Part of a small language model's weights.
Size: width 256, 8.45M parameters.
Architecture: rotary positions, biases.
MLP neurons of a small language model. Each row is named by its layer, matrix (down: output weights) and neuron, and shows model dimensions 144-207. Each number is 128 + 32 x the weight over its row's rms, rounded and kept within 0 to 255. A neuron's up and down rows have the sign that makes its largest values positive.
Before each neuron's rows, "fires before" lists the tokens most often just after its 100 highest values on Wikipedia text that the model never trained on.

fires before: " ", "19", "20", "18", ","
L4.down153 [100 143 204  67 152 116 115  63  95 179  82  96 145 144 114 178 129  82  54 175  94  94  98 127 168 121 132  76 135 114  75 136 128 152 187  99 172 174 141 109  58 141  84 115  60 102  68 154  91 144 135 113  98 104 117 118 108  93 180  99 113 151 185 206]

fires before: ".", ",", ".\n\n", " and", ")", "\n"
L4.down160 [153 127  71 157 180  82 122 124 133 105 143 166 154 137  74 145 136 110 152 104 164 133 112 131 108 140 144 116 129  73 130  73  60 129 125  97 170 191 154 130 109 154  85 139  75 155 123  87 130 149 110 147 102 103 199 168 116 110 151 142 109 148 180 154]

fires before: " |", " |\n"
L4.down696 [ 91 147 170 145 107 147 128  92 180 152 107  99  85 139 119  98 124  95  93 121 124  85 153 167 162 133 150 145 136 117 158 108 134 108  97 141 140 124  39 151 122 104 127 128 128 134 114 127 144 103 136 128 124 124 127 128 136 158 115 118 117 100 102 103]

fires before: " |", " ", " |\n", " |\n\n"
L5.down354 [ 69  90  96  90  91 120 147  35 151  96 167 111 162 140 111 118 188  97 147  65 108 125 115  61 137 120 161  80 153  78 148  45 132 122  98 133 146 146 111 101 127 138 148 131 162 164 135 112  80 112 103 118  64 167 120 122 121 152 166  90  86 111 189  79]

fires before: "19", " ", "17", "e"
L5.down591 [149 181 145 144 114 168 123 167 107 122 118 126 173 138 168  44 103 140  98 169 130 108 179 143  79 201  79 170 200  84 140 120 187 111 104 168 163 159  95 110 152 150 181 102 146 123 121 143 117 118 193 148 141 161 107 128  96  99 151 115 156 152 140 105]

fires before: " ", " Candidate", " |", ")", "20", " he"
L4.down701 [108 132 118 142 173 119  97 153 140 127 103 162 142 176  78 175 124 104 162 160 111 107 135  80 122 114 151 114 183  99 155 110 125 129 163 141 143 168 200 120 135 143 182 112 109 156 115 166 137 142  32 100 157  63 120  89 102 173 116 152 149 134 114 146]

fires before: "-", "|", " life", "(", "|---|---|---|---|---|\n"
L4.down291 [ 98 220 117 132  86 122 115 200 159 148 144 149  96 114 139  99 108 173 113  95 135  68 116  60 148  81 137 122 114 125 144 115 111 131 154  56 113 103 107 175 178 142 177  66 161 102 127 155 130 170 162 131 136 147 159 126  89 131 112 111 133 116 141 124]

fires before: " is", "1", " was", "0", " and", "2"
L4.down96 [101 182 103  63 108 112  75  62 100 142 100 165 142 197 118 132 135 108 149 100 135 180 152  84 153 129 137 157 108 178  42 123 157 136 116 177 118 148 127 136 165 132 109 144 117 140 144 146 127  98 112 109 145 106  72 142  89 145 192 106 122 115 179  94]

fires before: ")", "s", "),", "–", ")\n\n"
L5.down108 [107 103 152  65 109  84 107 162 145 134 111 108 100 138 142 141 149  74 160 162  97 145 136 125 156 187 100 157 173 162 145 167 159 146 137 116 113 154 148 171 146 155 123 153 125  91  99 165 143 130 109 120 104 210 144 118 108 124 142 131 171  69 148 176]

fires before: " ", "19", "9"
L4.down634 [170  83 156 112  60 136 125 150 154 112 172 215 115 110 120  95 104 119 104 108 148 140 203 110 153 159  73 137 133 138 112 143 146 133 145 141 130 154 109 106 131 138 140  77  90 157  72 112 117 112 130  99 128 192 121 113 126 156 124 108 183  83 132 186]

fires before: " ", " |"
L5.down171 [ 88 117 123 146 142  94 195  77 158 144 119  99 137 180 160 129  80 155 142  85 118 106 170  92 124  81 144 118  99 131 150 121 144 156 123 136 131 132 105 157 116 137 151 115 160 134 147 115 131 156 153 104 112 140 162 168  94 178 152 154 152 141 187  59]

fires before: " "
L4.down474 [138  81 122 126 130  45 118 118 123  94  80 131  77 142 150 129  85 119 130 172 131 142  68  79 156 153 136 123 102 106 216  65  96  88 110 183 191 140 137 194 126 112 112 125 177 107 118 125 138 130 150 110 119 145 158 101 131 135 156 107 138 121 122 116]

fires before: " |", ":", " (", "===", "s"
L5.down101 [124 113  87 140  90 118  84 113 110 162 137 137 125  38 126 156 163  97  51 175 115 175 164 149 148 150  67 228  73 119 130 118 130  77  97  93 168 144  87 169 143 136 131 117 101 117 117 139 160  89 116  73 142 149 105 133 115  92 115 120 154 177 195 113]

fires before: " as", " by", " in", " for"
L5.down308 [ 68 115 148 125 112  95 144 125 169 130 128 144 107 132  74 134 151  92 202 146 152 166 110 181 134 112 132 132 122  81  85  72 139 126 155 166 151  94 137  51 138 185 178 156 151 131 128 134 183 155 192 130 154  75 169 201 153  37  83  63 175  67 133  99]

fires before: "=", "===", "==", "-", "S"
L4.down95 [130 117 100 131 158 184 112 105 168 155 133 134 185 141 116 116 121 106 184 171 126 144 142 163  76 168 204  85 112 107 133 125 116 157  80 118 125 146 131 103  98  88 124 148 132 151 150 114 138 126 191 166 143 148 170 162 148 180 112 112 136 109 133  94]

fires before: " ", ","
L5.down335 [158 104  94 169 140 104 110 115 134 195  90 179 143 156 115 119 152 153 136 139 170 123 165 169 159 148 153 137 120 173 118 113 110  62 106  85  60 179 135 217 134 132 110  86  88 152 123 164 143 170  67 175 103 194 111 191 120 178 137 165 137 143 140 158]

fires before: " "
L5.down127 [166  98 136 139 160 124 101  90 184 189 139 101 213 111  86 170 133 108 144  90 152 139 163 157 156 116 175 171 107 151 133  97 133 142 219 153 125  90  92 163  84 132 104 135 128 137 142 152 111 206 168 112  87 123 143 103 129 123 103 171 152  76  63 181]

fires before: "),", ")", ",", ")\n\n"
L5.down608 [ 64 164  82 174 143  89 121 113 164 137  62 143 143  79 132 183 116  28 135 157 146 147 117 144 118 158  66 145 182 143 116 109  96 125 141 105 112 145 132 115  97 190 138  85 118 146 168 157 121 125 151 152 128 140 147 184 151  64 121  87 119 132 153 157]

fires before: ",", ".", ".\n\n", " and", " |", " ("
L5.down478 [163  98  95 134 137  85 183  83 151 120 165 155 125 160 126 128 169  44 123 125 160 157 135 141 185 130 136 162 190 157 115 146 126 108 111 100 139 109  90  77 182 159 135  95  90 124 158 161 155 123 118  97 138 150  57 122  95 176 100 126 131 112 158 137]

fires before: " a", " an", " the", " m", " founded"
L4.down352 [104 170 145 158 152 194 117 111 101 127 136 104 131 114 106  54  62 119 111 101 194 133 169 139 132 126 138 154 219 185 123 141  40 175 125 118  86  75 134 164 161  86 128 117  95 152 119 117  86 138  73  84 107 112 121 163 134 147 122 114 126 154 126 169]

fires before: "a", "on", "omb", "or", "ric"
L2.down593 [122  92 125 160 128 125 111  97 163 110 142  89 139 155 148 107  80 124 125 112 143 125 126  74  42 171 128 141 188 125  76 144 150  89  80 141 181 177 111 152 158 134 129 184 135 142 104 115 107 103 106 129 119 125 141 122 165 177 184 152 150 109 123  94]

fires before: " "
L5.down7 [151  93 113 182 115 156 165 106  86 113  86 122 137  61  99 148 130 150 128 156 197 107 123 120 152 196 150 114  88 102 192 106 137  94 142 118 131 152 144 136  95 111 108 102 142  88 164 123 102 212 134  96 150  86 137 160 108 147 110  86  88 135 158 160]

fires before: " is", " was", " were", " are", "fore"
L5.down531 [127 163  89  94 129 167 142 151  93 103 203 128 113 152  68 159  86 157 121 155 133 103 149 138 122 157  82 173 159 150 134 152 124 110 146 114 118 134  67 121 163 149 137 138 120 156 166 119 147 147 104 116  77 168  99 134 136 102 196 191 137 130 148 123]

fires before: ",", " ", " he"
L4.down523 [146  85 131 100 130 119 108 109 127  87 150 121 207 113 138  90 125 177  91 122 114 131 163 143 134 122 165 117 109 194 136 171 122  92 109 169  78 158 103 150 135 111 107  99 101 134 123  51 172 102 118 196 132 127  97 108 100 134 104  90 122 106 109 138]

fires before: " ", " +"
L4.down476 [113 133 111 176  44 111 170 178  80  97  48 132 146 121 108 133  61 132 156 126 122 129 121 131 127 128 169 175 201 109 202 113 142 118 118 133 158 184 127 146 156 130  97  63 111 162 124 103 117 135 105 133 120 122 150 186 145 113 130 117  39  90  96 143]

fires before: " ", " +", "t", ","
L4.down584 [143 148 149 117 100  86 133 182  82 167  49 124 146 108 113 140 147  87 149 148  75 140 107 163 129  90 111 151 209 127 212 136  91 104 147 166 175 153 156  63  67 210 111  64 103 158  89 154 139 135 119 141  94  91 117 114 179 116 153 123 135 139 126  92]

fires before: "-", "|", " Preceded"
L2.down38 [124 119 129 124 124 141 114 143 154 153 104  52 115 128 122 144 143 194 144 105 156 108 158 118  77 144  90 136  87  90 123 133 148 167 119  84 117 169 129  79 121 136 139 130 155 140 100 105 145 165  72 174 145 120 124 136 145 129  89 148 170 112 147  91]

fires before: ",", " ", " he"
L5.down454 [147 116 146  78 124 135  97 118 102 179 103 130 194 188 164 109  82 111 102  66 154 177 106 132 181 142  84 169 134 126 102 150 103 172 172 114  39 115 124 115  78 122 125  80 132  92 135 129 151 142 162  97 139 104 150 126 192  75  97 131  91 166 118  85]

fires before: " |", "-", "|", ".", ";", " "
L4.down524 [198 105 160 168 146 128 116 174 144  89 159 167 107 133 177 160 119 155  89 135 147 126 194 134 117 117 149 165 158 118 132 145 141 143 134 111 125 140 141 132 141 155  93 167 156 107 146 116 137 108 121 134 122 144  99  96 122 166 128 133 110 184 123 111]

fires before: " |", "1", "2", "9"
L5.down341 [ 87 189 133 133 163 159 150 115 134 123  64 148 155 165 121 106 176  83  58 123  95 158 126  91 161 127 150 114 161 114  95 191 173 172 112  47 141 147 142 173 106 121 115 181 115 174 119 126 100  83 161 146 105 106 171  85 147 172 177 171 110 169 106 133]

fires before: " ", " |", "ion"
L5.down377 [130 181 141 124 118  81  96 178 169 130 153 111 137 127 158 140  42 103 185 158 118 147 162 134 167 152 123  93 178  66 175 142  97 128 150 155 112 147 148 174 137 204 105 134 131 134 161 104 127 192 151 184 143 219  99 123 100 146  77 105 104 141  86 193]

fires before: "ed", "ing", "er", "s", " of", " by"
L4.down431 [111 144 139 166 111 104 151  84  87 104 133 117  80 110 131 169 105  89 180  81 169 200 180 178 133  61  96 182 128 138 146  92 113 145 154 140 131 159 141 142 167 115 135  35 115 110 152 110 117 111 163 119 113  99 110 133 167 103 170 128 140  76 115 127]

fires before: " ", " −", "s"
L5.down578 [ 92 153 103 179  35  73 131 184 141 113  90 133 149  94 146 145 113 128 185 176 106 118 193 120 100 172 136 111 134 147 133 129 135 143 100 145 147 106 136 110 178 134 118 125 158  91 117 167 100 165 131 142 125 165 115 158 153 204  72 154 155 122 158 162]

fires before: " |", " |\n", ":", "="
L5.down120 [125 162 157 104 203 162  77 112 168 166  80 119 117 126 198 151 175 135  82  53 163 154  48 149  89 138 151 108 172 132  90 148 155 118 109 154 132 152 170 166 148 145  77 164 167 142 134  92 141 133 142 141 105 192 140  83 117 117 152 141 155 129 159 121]

fires before: " by", " to", " on", " in", " the", " with"
L5.down155 [147 178  96 130 105 125 143 112 154 121 177 168 102 128  78 116 137 122 151 123 148 142  97 161 106 112  71 147 134  99 143  76 132 112  98 106 155 125 138 163 176 108 158 113 158 145 159 102  86 171 125 169 123 179 134 158 125 150 167 147 101 109 129  86]

fires before: ",", " he"
L5.down19 [165 170 150  96 223 144  82  93 105  73 106 122 147 109 111  82  63 119 111 118 121 158 104 150 170  87  94  86 112 177  88 166 131 128 163 111  75 101 158 146 123 158 150 133 130 115 113 157  42 110 137 135  94  64 156  90 141 159 147 186  92 118  77 154]

fires before: " |", "ate", " Candidate", "|", "al", "ary"
L5.down181 [127 147 167 155 134 136 167 123 113  82 155 168 123 104 170 127 135 146 114 168  87 138 124 115 154 125 166  92 107 137 158  97  91 134 147 103  89  51 149 105 167 150  84 149 165 134 137 111 168 160  91 170 135 136 163  70 120 129  87 139  77 156  89 155]

fires before: " "
L2.down426 [ 81 109 108 194 106 213 141 172 117 105 132 185 180 139 162 174 168 121  96 153 135 132 117 161  95 194 115 164 156 109 160  86 134  81 132 168 112 103 148 100 106 112 181 164 124 138 153  92 138 110 117 133 137 141 202 152  95  94 109 119 112 136 137 110]

fires before: "i", "ia", "j", "b", "ian", "an"
L4.down183 [111 127 122 176  96 147 127 150 130 157  67 154 136 105 149 161 101 117 148 148 112 147 188 151 109 122 118 208  82 100 147 179 133 165 115  88 154 166 168  81 172 151 138 157 145 161 154 141  81 114 163  97 148 133 122 122 156 150 102 124 120  87 165 110]

fires before: "20", "19", "s", "90"
L5.down64 [149 102 108 138 163 143  80 176 159 131  49 109 178 153 192 103 114  86 146  81 130  49 169 169 114 145  86 120 139  71 167 134 125  79 118  93  80 116  76 121 229 181 153 130 119 142 132 166 197 130 107 121 164 131 150 135  88 144  82 191 150  93 137 151]

fires before: ",", " |"
L5.down81 [165  80 123 139 102 150 103  85 155 114 148 166 160 131 148  97 102 123 146 157 107 130 125  92 146 142 120 158 113  78  97 136 146 163 134 165 139 119 104 103  95 100 153 171  95 104 124 135 169 167 210 124  94 182  19 182 147 123  95 132 153 136 166 104]

fires before: " ", " |", "0"
L4.down654 [122 124 130  89 132 149 115 152 128 130 137  86  85 112 132 140 134 121  92 109  95 126 181 197  92  85 135 145  84 158 129 183 159 150 167 137 103 115 139  42  96 133  93 128 112 110 114 147  91  73  99 104 127  75 151 152 125 147 144 106  56 185 112 142]

fires before: " ", ",", "20"
L4.down649 [147  77 114  97 153 182 119 115 123  70  78 171 161 141 146 109 125 121  84 110 128  76 170 139  64 148 102  88 112  92  77 149  95 146  82 118 127 123 157  85 204 119 109 139 148 109 120 110 146 132 120 125 156 146  88 111 100  74  99 120 149  81 114 145]

fires before: " he", " she", " the", " they"
L5.down2 [135 100 112 108 126 156 114 107 179 127 126 115 172 126  61 133  74 133  91  95 189 173 109 142 173 119  73 160 131 216 145 143 111 122 153 148 175 132 139 211 120  72 137  85 113  89 134 135 107 121 164 140 109 155 112 131 145  83 146 163 118 146 138 120]

fires before: "19", "20"
L5.down539 [ 72 114 107  78 122 124  94 141 129 122  85 133 148 138 103 160  90 149  87 172 163 155 142  98  95 147  46 161 153 114 114 108 104  91 112  70 120  96 142  69 156 152 101  98 103 112 153 130 135 134 131 119 167 134 129 108 116  57  80 120 116 205 152  81]

fires before: "-", " the", "ility", " f", "ilities"
L4.down560 [139 138 157 137 138 149 124 187 153 129 145 182 125  80 108 138 111 133 121  85 174  84  84 107 146 154 167 149 112  92  95 112 167  96 130 136 117 109 122 152 147 122 124 169  90 161 103 139  89 163  92 206 188 122 159 109 105 127  69 212 178  70 122 136]

fires before: "-", " ", " War", "3"
L2.down571 [145 199 134 117  15  84  74  66  76 112  65 130 100 148 101 111 103  99 129 129 186 140 145 155 146 157 158 155 150 148 139 103 100 142 128 142 144 166  86  85 153 158 118 111 133  81 115 144 169 116 129 116  97 138 110 113 130 137 150 149 127 134 130  43]

fires before: "20", "19", "am"
L2.down461 [ 88 119 112 127 182 108 117 163  99  93  80  86  96 143 147 167 128 153 101 160 170 186 173 153 175  88  55 116 105 129 149  89 133 141  99 118  55  79  94 123 145 139 101 168 125 119 164 132 107 131 165 129  86 155  78 135  94 158 169  90  87 138 157 111]